{"num_attention_heads": 8, "norm": "rmsnorm", "norm_place": "pre", "rope_fraction": 1.0, "attn_scale": 0.177, "init_std_o": 0.0, "lr_mult_o": 2.0, "lr_head": 0.007, "batch_tokens": 65536, "doc_mask": true}
MLP neurons of a small language model. Each row is named by its layer, matrix (gate and up: input weights) and neuron, and shows model dimensions 0-127. Each number is 128 + 24 x the weight over its row's rms, rounded and kept within 0 to 255. A neuron's up and down rows have the sign that makes its largest values positive.
A block is one neuron, or neurons of one layer that tend to fire together. After each block is what it responds to, as a language model described it from the Wikipedia text at the highest values.

L3.gate284 [104 124 116 114 119 133 137 113 136 156 141 182 151 118 107 125 148 151 119  92 164  95 109 137 106 149  95  92 136 110 156 149 152 159 120 117 128 152 130 121 143 121 124 174 159 132 107 116 147 112 109 151 126 134 137 134 114 106 131 141 161 148 118 121 128  99 193 117 111 151 154 122 161  80  94 123 135 138 132 112 116 121 126 100  75 146 130 125 126 123 106 167 125 117 148 110  68 143 150 150 113 170 123 117 136 114 126 120 165 102  76 153 128 143 138 128 126 122  91 142 134 126 142 164 115  62 121 127]
L3.up284 [143 129  95 136 140 131 112 146 124 126 135  96 171  99 107 116 121 163 174  84 128 103  82 136 104 117 147 158  90 114 134 157  80 133  72 110 164 116 164  96 117  99 132 148 119 125 126 116 157 121 156 158 134 137 128 135  96 136 112 114 124 126 142  61  99 104 150 100 141 148 141 149 169 137 147 142 105 127 136 112 127  87 122 150  89 119 114 138 148  85 170 138 143 148 159 108 118  98 143  94 142 104 114 128  96 134 128 110 124 115 114 177 151 110 125 137 136 102 135 107 101  85 113 106 115 159 159  98]
Responds to: Abbreviation periods after capitals. Periods after a single capital or short abbreviation, as in U.S., T. J., No. 2, J.522, also some sentence-final periods and mid-name word pieces.

L2.gate84 [128 176  94 125 125  95 110 135  99 130 129  94 174 118 105 116 115 168 136  95 156 159 102 138 153 175 144 138 169 115 153 173 111 133  85 153 146 130 133 105 139 147 137  92 129 125 133 132 167 134 149 119 108 152 139 114 126 123 135 119 122 120 107 133 126 135 106 109 142 134 123  87 112 147 159 109 102 101  68 121 108 132 117 120 146  99 152 132 106 132  95 123 145 143 127 113 170  73 140 104 130 113 109 104 147 159  73 134 153 137 136 126 147 168 146 127 158 143 135 130 173  99 142 161 115 132 156 159]
L2.up84 [161 152 125 175 100 139 116 100  98 155 184 114 126 156 126 154 115 131 149 117 114 140 133 116 176 136 137  81 152 140 115 148  90 159 138 124 140 109 148 151 149 170 149 104  93 134 130 101 133  92 120 131 140 131 121 122 119 170  97 108 139 149  90 171 149 135 155 173 150 143 175 138 124 152 116 115  85 111 142  98 126 133 156 130 145 103 110 125 108  88 113 150 139 138 136 187 119 117 132 170 138 140 135 139 100 133 106 139 119 131  91 133 156 103  95 148  76 146 154 122 143 145 114 135  94 111 137 109]
L2.gate208 [151 143 153 149  83  78 153 111 141 137 131 113 121 130 118 133 100 130 154 139 154  73  95 165  74 185 143 104 124 125 109  76  78 134  91 139 154 121 147 131 130 111 114 113 102 110 128 104 135 181 114 124 131 131 153 104 126 140  99 105 142 106 110 117 117  98  94 106 123 135 131 143 178 143 119 120 100 149 174 119  77 117 150 123 113 111 132 102 114 122 141 111 134 141 129 141 134 168 173 135 146 159  67 116 157 165 119 150 115 166 131 145 142 128  92 150  97  96 122 124 124 157 151 122 163 127 141 108]
L2.up208 [136 125 143  71 139  76 163  97 135 113 101 113 117 140 129 106  89 133 129 153 130  69 120 122 105 168 139 106 101 142 113 113 103 116 103 182 132 176 106 143 128 105 124 117 102  94 142 133 122 130 100 146 157 110 121 126  98 138 126 113 149  77 134 145 121 107 131 137 100 158 104 135 153 110 134 102 118 131 133 134 106 121 144 158 146 142 183 160  78 151 106 129 142 103 125 146 175 142 141 133 124 119 164 156 110  86 100 134 108 127 155 132 110 130 103 146  87 116 141 138  79 172 149 144 171 128 111 156]
L2.gate342 [122 160 167 158 122 111 120 138 142 133 123 135 141 102 144 151 146 171 104 145 113 111 159 125 117 116 118 129 144 133 113 120 105 117 141 144 135 131 173  90 125 122 181 122  93 123 119 145 147 146 161 107 133 127 130 111 151 150 106 101 148 156 125 133  92 121 118 137 133 125 129 128  95 156 157 119 110 147 115 166 117 124 139 146 163 150 122 113 107 151 130 160 138  92 173 157 117  97 145  81 118 107 111  78 106 120 139 111 142 183 144 142 127 146 143 147 109 118 136 119 115 181 109 131 159 144 161 101]
L2.up342 [ 94 114 133 162 103 157 121 121 134 115  93 123 196 115 138 142 122 136 132 131 144  91 102 113 137 103 139 139 124 131 152 141 109 166 121 129 134 146 142 136 124 128 116 102  91 104 125  83 145 170 159 114 110 122 113 129 122 162 112  50 116 167 118 125 109 148 107 174 123 109 138 135 132 146 159 115 143 134 136 128 106 136 113 100 158 171 155 123 103 145  97 142 156  90 122 148 113  97 111  97 130 149  93 160 104 114 150 115 129 122 134 136  99 142 100 121  90 100 107 150 200 108 141 172 146 143 127 144]
L2.gate594 [106 149 161 102 152 142 121 144 129 149 138 129 147 106 108 104 127 172 169 167 125 112 159 109 133 126 100 129 199 149 145 130 123 103 119 161  96 180 107 141 142 162 139 110 102 101 153 114 121 108  97 109 159 141 153 151 115 165 145 104 126 116  96 124 161 132 107 156 109 109 129 177  81 101 125 137 132 133 143 130 110 133  87 135 159 164 171 129 140 171 105 119 148 131 104 111 121 109 109 112 121  91 151 117 145 130 128 181 147  70  69 127 162 121 116  93 123 134 149 107 140 171 101  81 115 107 171  98]
L2.up594 [114 138 155 145 127 130 137 122  97 164 134 106 102 159  98 118 123 106 132 123 116 116 124  88 129 167 135 173  77 127 125 112 123 118 117 113 113 117 167 139 105  96 106  89  80 126 118  75 107 132 144 139 107 131 163  89 158 123  95 106 129 147 103 152  88 140 120  83 190 100 122 122 136 184 114 137  97 130 122 144  90 146 117 151 150 142 135 173 126 119 111 152 142 129 102 127  93 130 141 147 105 107 111 150 138 130 111 125 146 163 132 167  71 116  78 136 110 179 118 129 119 118 149 125 134 170 170 116]
Responds to: Letter g mid-word. Word-piece tokens made of or ending in "g" inside split words, as in se-g-ment, rele-g-ated, Gre-g-ory, and " reg"/" g" word starts like regions, genus.

L2.gate68 [135  88 139 112 157 102 152 132 131 116 154 128 109 155 113 123 162 165 120 103 141 113 102 139 129 108 180 150  68 157  63 122  81 122  91 117 173 103  97 150 145 132 121 132 120 131 129 118 137 144 140 117 124 116 114  90 130 108 120 125 154 138 120 129 120 157 103 129  78 100 135 123 124 148 148  72 162 120 129 147  89 135 102 123 136 115 109 143 150 149 134 109 140 142 143 164  71 134 122 123 117 139 173  99 145 147 131  91 136 130 118 121 137 151 124 186 136 147 168 123  87 134 143 116 138 158 145 162]
L2.up68 [134  77  97 122 130 121 160 133 122 138 178 118  98 120 103 141 130 139 139  91 137  96 160 158 132 139 147 148  74 144  68  95 129 101 129 171 159 105  88 161 177 143 141 137 110 127 141  91  78 156 127 108 125 140 143 112 152 112 131 127 150 130 118 147 132 146 120 138 124 126 142 119 117 141 127  76 122 159 125 125 105 141  71  91 151 121 111 110 134 116 137 114 140 165 166 162  71 122 104  94 129 151 116 116 104 164 106 124 149 117 117 152 171 124 116 149 120 136 104 106 101  90 147 100 129 135 148 162]
L2.gate395 [ 97  96 148 152 161  99 135 145 129 163 184 118 134 124 148  87  82 127 152 121 160  57 124 130 146 100 150 103 120 128 124 110 138 114 157 162 136 133 156 147 129 139 109 151 138 106 142 120 108 154 106 103 135 118 111 149 134 148 120 121 165 125 120 167 159 140 180 149 116 169 112  77 103 159 102 127 133 103 135 110 161 111 129  80 132  68 117 106 101 124  92 150 116 135 111 124 107 117 135 147 139 113  63 107 105 140 136  99 137 129 157 129 160 104 169 104 147 119 176 104 113 138 129 107 134 112 122 124]
L2.up395 [113 116 107 115 194 102 141 126 107 149 130 117 100 146 132 159 108 157 160 166 105 145 112 156  89 139 157 154 146 102 101 141 145 182 139 148 136 120 159 118  88 132 136 137 108 136 137 104  82 119 131 127 135 140 114 132 160 136 132 131 124 135 111 153 127 188 140 121 120 131  71 128 136 155 137  95 136 125 108 122 130  95 113 147 149 145 147 151 139 108 110 148 126 113 132 113 133 152 109  94 153 104 181 104 147 139 122 139  96 162  94 152 138 129 129 182 111 107 110  92 118 144 120 129 140 151 133 161]
L2.gate496 [106 120 111 153 113 161  90 124 108  87 156  76 204 157 128 106 154 134 161 137 144  60  86 150 139 135 121 144 102 120 123 156 135 114 109 118 148 110 157 136 123  94 156 124 163 141 100 180 130 151 104 135 105 164 104 180 137 130 112 120 164 117 104 127 116 142  97 183  82  79 117 144 142 154 127  99 129 113 123 124 146 140  86 120 116  90 159 134 172  96 118  99 145 122 142 110 101 158 160 191 115 143 114 145 119 152 176 104 133 131 143 125 155 110 129 105 120 134 105 128 124 143 120 132 114 145 140 111]
L2.up496 [ 93 105 104 143  95  77 109 128 145 115 152 105 146 154  97 154 136 118 134 124 121  71 108 161 134 117 108 151 188 103 131 157 149 133 147 191 129 155  77 149 141 128 105 125 141 132 100 127 107 132 129 129  94 123 110 155 141  92  92  91 131 124 106 122 156 119 115 174  95 158 145 122 104 109 161 144 128 131 115  95 106 168 110 141 119 134 181 157 141  98 154 147 110 129 116 117 132 157 142 145  79 115 128 172 156 111 171 120 100 148 140 133 178  86 137 130 150 100 131 101  91 148 138 150 128 159 179 115]
L2.gate646 [128 143 139 156 116 163 141 147 135 131 155 158 125 101 150 111 107 148 136 127 124 122 114 122 107 150 143 164 162 128 106 181 132 189 129 150 101 176 102 117 121 121 154 123 122  98 165 137 143 194  63 100 140 139 104 151 132  86 156  85 122 103  98 107 122 129 127 138 127  89 108 151 140  86 167 125 150 119 122 166 116 156 107 115 127 108 135 149 151 124 102 145  80 124  86 151 117 104 142 152 142  76 114 127 142 148 102 102 112 143 130 146 172 142 122 118 123 150 186 140 116 167 110 157 154  76  79 142]
L2.up646 [130 105 135 150 117 181 138 136 132 116 117 112  81  97  89 136 103 119 131 130  99 100 134 103  92 173 140 117 151 138 130 130 115 143 156 154 116 118 168 125 104 137 139 118  84  94 130 145 138 142 139  71 124 162 117 149 174 109 156  82 110 124 103 122 133 134 136 125 129 112 199 151 114 117 136 152 110 143 162  67  96 135 138 147 111 142 129 186 130 106 115 166 136 142 109 112 106 107 116 152 102  85 126 130 114 143 148  85 125 168  47 134 114 119 131 100 115 167 131 148 112 172  99 113 114  95  81 146]
Responds to: Initial-letter continuations. Tokens right after a lone letter or word fragment, mostly the period after a name initial (B. J. Habibie, Thomas J. Hannon), plus word-piece continuations like M-ary, P-hy-sics, tr-uc-ks and "United States".

L4.gate1 [154 102 125 147 129 143 137 118 112 165 146 125 120 108 102  90 144 120 119 157 101  91 140 113 125 135 164 170 151 156 119 152 123 120 109 140 129 148 120 116 143 123 115 146 104 154 129 122 121 117 125 119 143  99 100 120 114  88  87  75 131 152 130 136 101 135 104 144 135 165 113 159 145 127 130  95 116 123 100 123 111 141  80 132 116 125 132 158 144  83 144 153 127 164 132 120 174 199 144 136 111  83 101 125 107 167 164 120 150 115 114  95 140 121 108 170  84 128 135  79 155 157 133 152 111 127 129  73]
L4.up1 [133 156  52 129 143 121 133 137  93  83 110 145 109 131 104 122 120 161 167  85  89 141  97 139 113 149 134 141 145  73 124 171 140 175 155 102 119 134 127 142 125 160 142 129 152 176 154 150 151 124 136 147 135 122 124 150 137 129  92  89 124 134 132 158 124 118 125 126 120 128 129 117 137  92 106 135 164 105 151 119 142 106  75 131 124 134 100 115 121 115 150 141 111 143 125  78 127 136 135 120 103  97 131 137 125 134 111 125 119 121 102 116 164 132 109 170 168  60 150 140 100 130 127 108 140 153 191  75]
L4.gate48 [156 103 133 147 102 106 143  88 113  94 112  92 116 113  91  80 125 135 126 151 119 129 121 165 141 136 147 111 113 143  99 124 148 104 164 157 130 140  72 108 138 102 123 141  82 169 173 110 157 108 116 109 162 126 139 131 113 136  87 128 136 137 171 126 135 137 132  93 109 124 141  87 127 109 135 108 100 124 130  74 139  84  80  91 144  75 142 134 118 152 126 132  95 115 117 141 112 131 147 160 139 134  97 134  76 147 156  99 134 132  95 132 119 140 121 133 118 145 146 132  98  99  85 174 131 148 152 141]
L4.up48 [120 124 141 130 119 162 104 104 139 116 138 123 129 172 102 104 141 143 127 137 112 113 140 168 158 159 113 109  97 104 117 102 146 134 123 110 149 144 127 128 145 134 126 132 111 162 147 133 146 182 143 131 123  76 123 130 152 132 108  67 121 106 166 132 133 178 115  75 148  94 103 125 136 130 172 135 123 120 107  97 175 136  63  72 166 123 119 147 115 138  99 110 142 120 116 138 127 123 146 181  96  88 107 108 113 147 114 125 114  82 114  95 126 136 175 155  85 130 138 145  94 133 133 140 132 120 147 147]
L4.gate260 [100 155 129 127 122 149 127 126 174 113 130 116 133 133 183  98 111 123 114  88 109 116 121 156 120 127 115 142 129 115 144 144 131 122 142 113 118 176 135 161 116 101 112 163 137 163 120 145 134 137 148 106 182 169 166 134 129  81 153 104 151 172  78  84 115 141 161 170  91 146 110 107 123 113 153 119 161 134  90 116 117 135 133 132 130 112 117 147 168 107 100 148 123 122 161  94 133 148 139  87 115 150  82 104 128 131 112 139 128  96 108 160 144 123 152 132 123 147 109 125 149 102 138 103 103 108 129 129]
L4.up260 [127 129 125 164 142 114 131 108 117 129 107 157  95 152  81 124 121 137 128 133 133  95  86 100 100 125 131 158 171 133 117 172  93 121 119 125  95 112 162 115  96 140 124 122 159 108 130 129 143  83 112 114 122  81 127 182  77 118 140 111 161  93 104 166 119 130 135 103 135 129 131 114 123  90 137 102 149 119 111  82 129 138 126 144  99 122 166 152  91 102 105 150 109 160 153 101 123 111 116 122 139 136  83 103 156 141  97 111 170 142 121 131  84 140 164  93 129 142 103 105 138 117 145 119 108  97 118 144]
L4.gate481 [ 76 129  96 136 130 157 176 138 138  85 182 158 115 154 100  58 100 129 123 138 121 118 106 138  95 108 155  94 145  85  80 170  97 122 126  94 126  95 124 121 139 147 120 140 142 174 138 143 102 114 116  96 129 138 150 134 128 139 141 113 127 125 147 109 166 138 120  97  93 173 164 111 153 118 144 124 161 100 117 111 155 181 117 126 146 167 153 123 134 146  94 118 154 168 115  88 164 109 150 156  97 118 110 131 159 139 124 151 137 106 129  99 113 100 135 137 120 145 106 148 113 150 162 112 126  98 143 125]
L4.up481 [133 147 140 115 109 101 154 128 139 121 105 153 114 126 136 117 153 129 115 155 135 130 102 135 117 133 150 124 112  97 166 177 135 137 140 126  66 169 100 120 135 125 121 156 190 140 138 126 104 146 113 124 121 139 128 194 121  82 118 118 122 108 145 150 124 159 131 132 105 107 109 169 113 119 175 102 141  99 147  86 111 148 101 170 107 132 110 117 124 138  96 112 147 124 139 116 134  72 194 116  75  89 121 148 103 193 108 100 162 104  88 113 142 120  99 120 121 133 136 121  96 111 162 140 113  80 136 150]
Responds to: Mid-name initial continuations. Mainly the period after a single capital initial within a name or abbreviation (Franklin D., Washington D.C., P.S.); weaker on apostrophes in O'Leary, word-piece continuations (Cr-imea, Ch-ristopher, lib-raries), and "of" after nouns.

L4.gate190 [140  87  92 106 105 178 102 154 167 126 104 108 137 124 158 119 119 149  96 110 133 103 157 129 110 102 108 188 147  96 137 181 112 108  87 151 182 116 147 119 119  93 117 162 105 147 129 126 118 103 132 129 136 168  90 147 116  92 148 107  95 113 127 134 187 134 126 145 133 124 128 156 123 165 118 150 106 127 155 148 113 108  97 116 134 160 171 114 142 119 129 140 111  75 169  90 126 145 100 125 128 143 101 173 175 127 142 158 151 141 138 107 149 138 128 125 129 150 138 159 150 162 108 141  79 140 105 133]
L4.up190 [164 118 119 137 149 115  94 121 156 148  97 169  98 151 141 112 143 135 143 164 156 139 144 117 117 129 133 149  55 139 124 147 151 126 120 150 118 149 127 116 117  72 165 180 125 172 140 104 118 129 112 122 146 106  96 116 141 109 115 140  84 136 146  88 148  95 119  95 174  98  81 121 129 167 142  85 105 140 172 158 130 107 137 110 157 133 160 109 162 117 119 128  88 118 159 108 165 123 140 101 117 107 147 106  95 163  90 107 174 171 127 141 113 149 153 141 137 135 140  99 152 162 103 131 118  96 131 114]
L4.gate318 [131 150 104 103 147 133 162 118 132  97 124 114 168 160 124  94 159 122 129 110 130 118 110 137 113 142 121 120 174  96 111 112 129 131 155 127 125 135 110 150 149 130 139 130 130 120 178 102 127 121 130 137 126 143 124 119 137  94 144 154 151  88 126 121 152 130  82 141 180 103 125 138 133 127 141 173 135 150 132 115  94 134 181 163 128 123 110 167 130 124 173 136 115 128  93 131 166 173 135 126 111 131 162 113 149 141 127 131 129 148 154 127 129 165 151  78 148 127 107 155 111  96 116  82 136 134 131 130]
L4.up318 [146 134 162 121 123 123 121 122 107 150 161 171  66 162 134 167 128 120 164 106 141 124 151  88 118 139 113 138 124 107 122 174 125 141 142 105 155 158 131 139 128 175 132 142  91 124 156 104 113 150 113 109 139 111  98 116 123 107 144 130 109 141 154 164 143 125 120 125 151 140 114 108 169 126 115 140 117 118 152 159 143 164 137 139 109 102 147 129  96 120  98 153 125 141 139 142 113 110  67 157 124 117  88 140 139 117 120 123 120 115 122 111 130 127 140 133 113 138 143  99 166 125 114 156 109 152 136 151]
L4.gate470 [118 142 146 145  97 151 151 147 111 171 106 138 125 152 139 129 129 139 139 113 141  85 139 116 147  76 139 127 132 127 146 135 127 107 127 174 161 132  95 140 126 155 140 152 172  99  79 135 166 140 205 141 119 121 157 125 131 166  76 151 109 139 155 130 150 127 170 136 140 123 144 132 150 153 100 133 109 117 140 180  94 136 115 116 114 136 151 121 104 125 103 154 133 111 140  83 115 141 143 151 140 151  99 191 139 133 119 111  88 156 130 155 106 134 119 142 145 101 135 172 111 144 134 133 133  90 134 132]
L4.up470 [118 134 113 142 157 100 146 188  77 128 128 131 109 106 140  90 109 142  76 167 154  83 179 153 116 153 158 161  82 164 137 179 137 116 144 133 122 129 134 106 112 106 117 150 124  91 148 127 177 148 131 185 142 147 134 130 148 108  81 125 105 147 125 109 130  72 127 159 116 118  93 121 156 136 142 175 129 150 143 148  98 119 120 148 118 109 137 101 111 145  85 125  96 110 116 118 107 121 160 148 137 145 126 116 111 134 111 135 153 139 140 125 163 104 102 151 123 155 112  84 157 111 139 181 119 134 144 160]
L4.gate590 [156 136 109 103 169 134  92 130 114 130 137 144 144 116 113 138 134  95 182 104 129 121  75 133 106 154 107 138 132 107 145 172 154 134 113 117  99 150 126 107 113 144 111 127 153 136 137 152 137 159 102 107 136 141 120 152  91 101  91 112 117 149 113 137 160 136 106 105 147 111 118 134 128 141 123 180  82 120 139  73 127 125 100 105 119 112 159 164 174 121 154 151 103  87 122  94 129 109 116 126 175  90  62  82 156 166 149 128  96 112  92 144 117 116 106 140 121 146  87 131 144 102  93 151 148 122 101 159]
L4.up590 [169  75 132 112 100 121  77 130  96 156 149 107 113 143 114 140 148 151 150 146 130 150 145 110 128 165 148 175 112  55 138 159 167 106 134 178  89 128 127 114 149 162 115 147 152 125 133 167 133 138 119 119 145 168 117 133 121 125 129 119 129 150 130 158 141  93 125 126 125 107  57 124  86 132 154 148  98 125 143 151 133 112 113 107 132 135 142 136 126 111 161 166 133  61 151 147 143 109 115 106 109 113 153 116 133 139 116 117  56 153 134 133 140 126 124 133 130  99 103  93 133 151 125 142 152 113 116  89]
Responds to: Mid-word subword fragments. Short word-piece tokens inside longer split words, like sug-g-est, en-er-gy, or-ig-inal, Alg-er-ia, plus capital first letters F or G in headings or quoted nicknames.

L3.gate114 [134 103 139 123 129 131 128  95 151  95 159 102 131 141 110  79 136 107 137 145 142 112  99 158 114 126 109 126 103 112 131 161 131 126 146 155 140 111 152 109 109 141 127 108 119  96 109 108  99 145  91 130 117  94 129 135  89 151 207 105 118 108 151 120 148 102 137 130 134 132 125 156 114 160 126 124  97 125 126 129 130 118 125 126 106 133 132 165 150 174  68 147 105 100 144 126 130 123 150  82 140 155 117 150 119 140 120 152 113 139 120 133 111 110 116 127  94 144 156 165 175 148 146 129 130 135 145 128]
L3.up114 [175 112 137 137 162 116 122  82 122 116 162 121 121 115 120  96  86 174 155 133 138 134 133 180 137 118 133 120 175 113 106 147  73 174 158 122 152 111 119 117 114 129  96 105 114 133 110 119 168 107 122 155 112  98 167 125 137 165 117  97 129 127 118 125 102 155 137 121 106 108 109 133 159 134 142 107 103 109 113 131  98 135 113 111 152 148 193 156 126 128  42  88 133 161 146 124 159 115 145 172 161 119 178 137 140 152 115 129 111  92 126 151 124 138 105 163 114 107  96 167 132 127 118 102 101 116 138  72]
Responds to: Mid-word fragment continuations. Subword pieces inside split words, mostly the g or ag fragment (st-ag-es, Re-g-ion, Vir-g-inia), plus -ing suffixes and the Cent and Comm prefixes.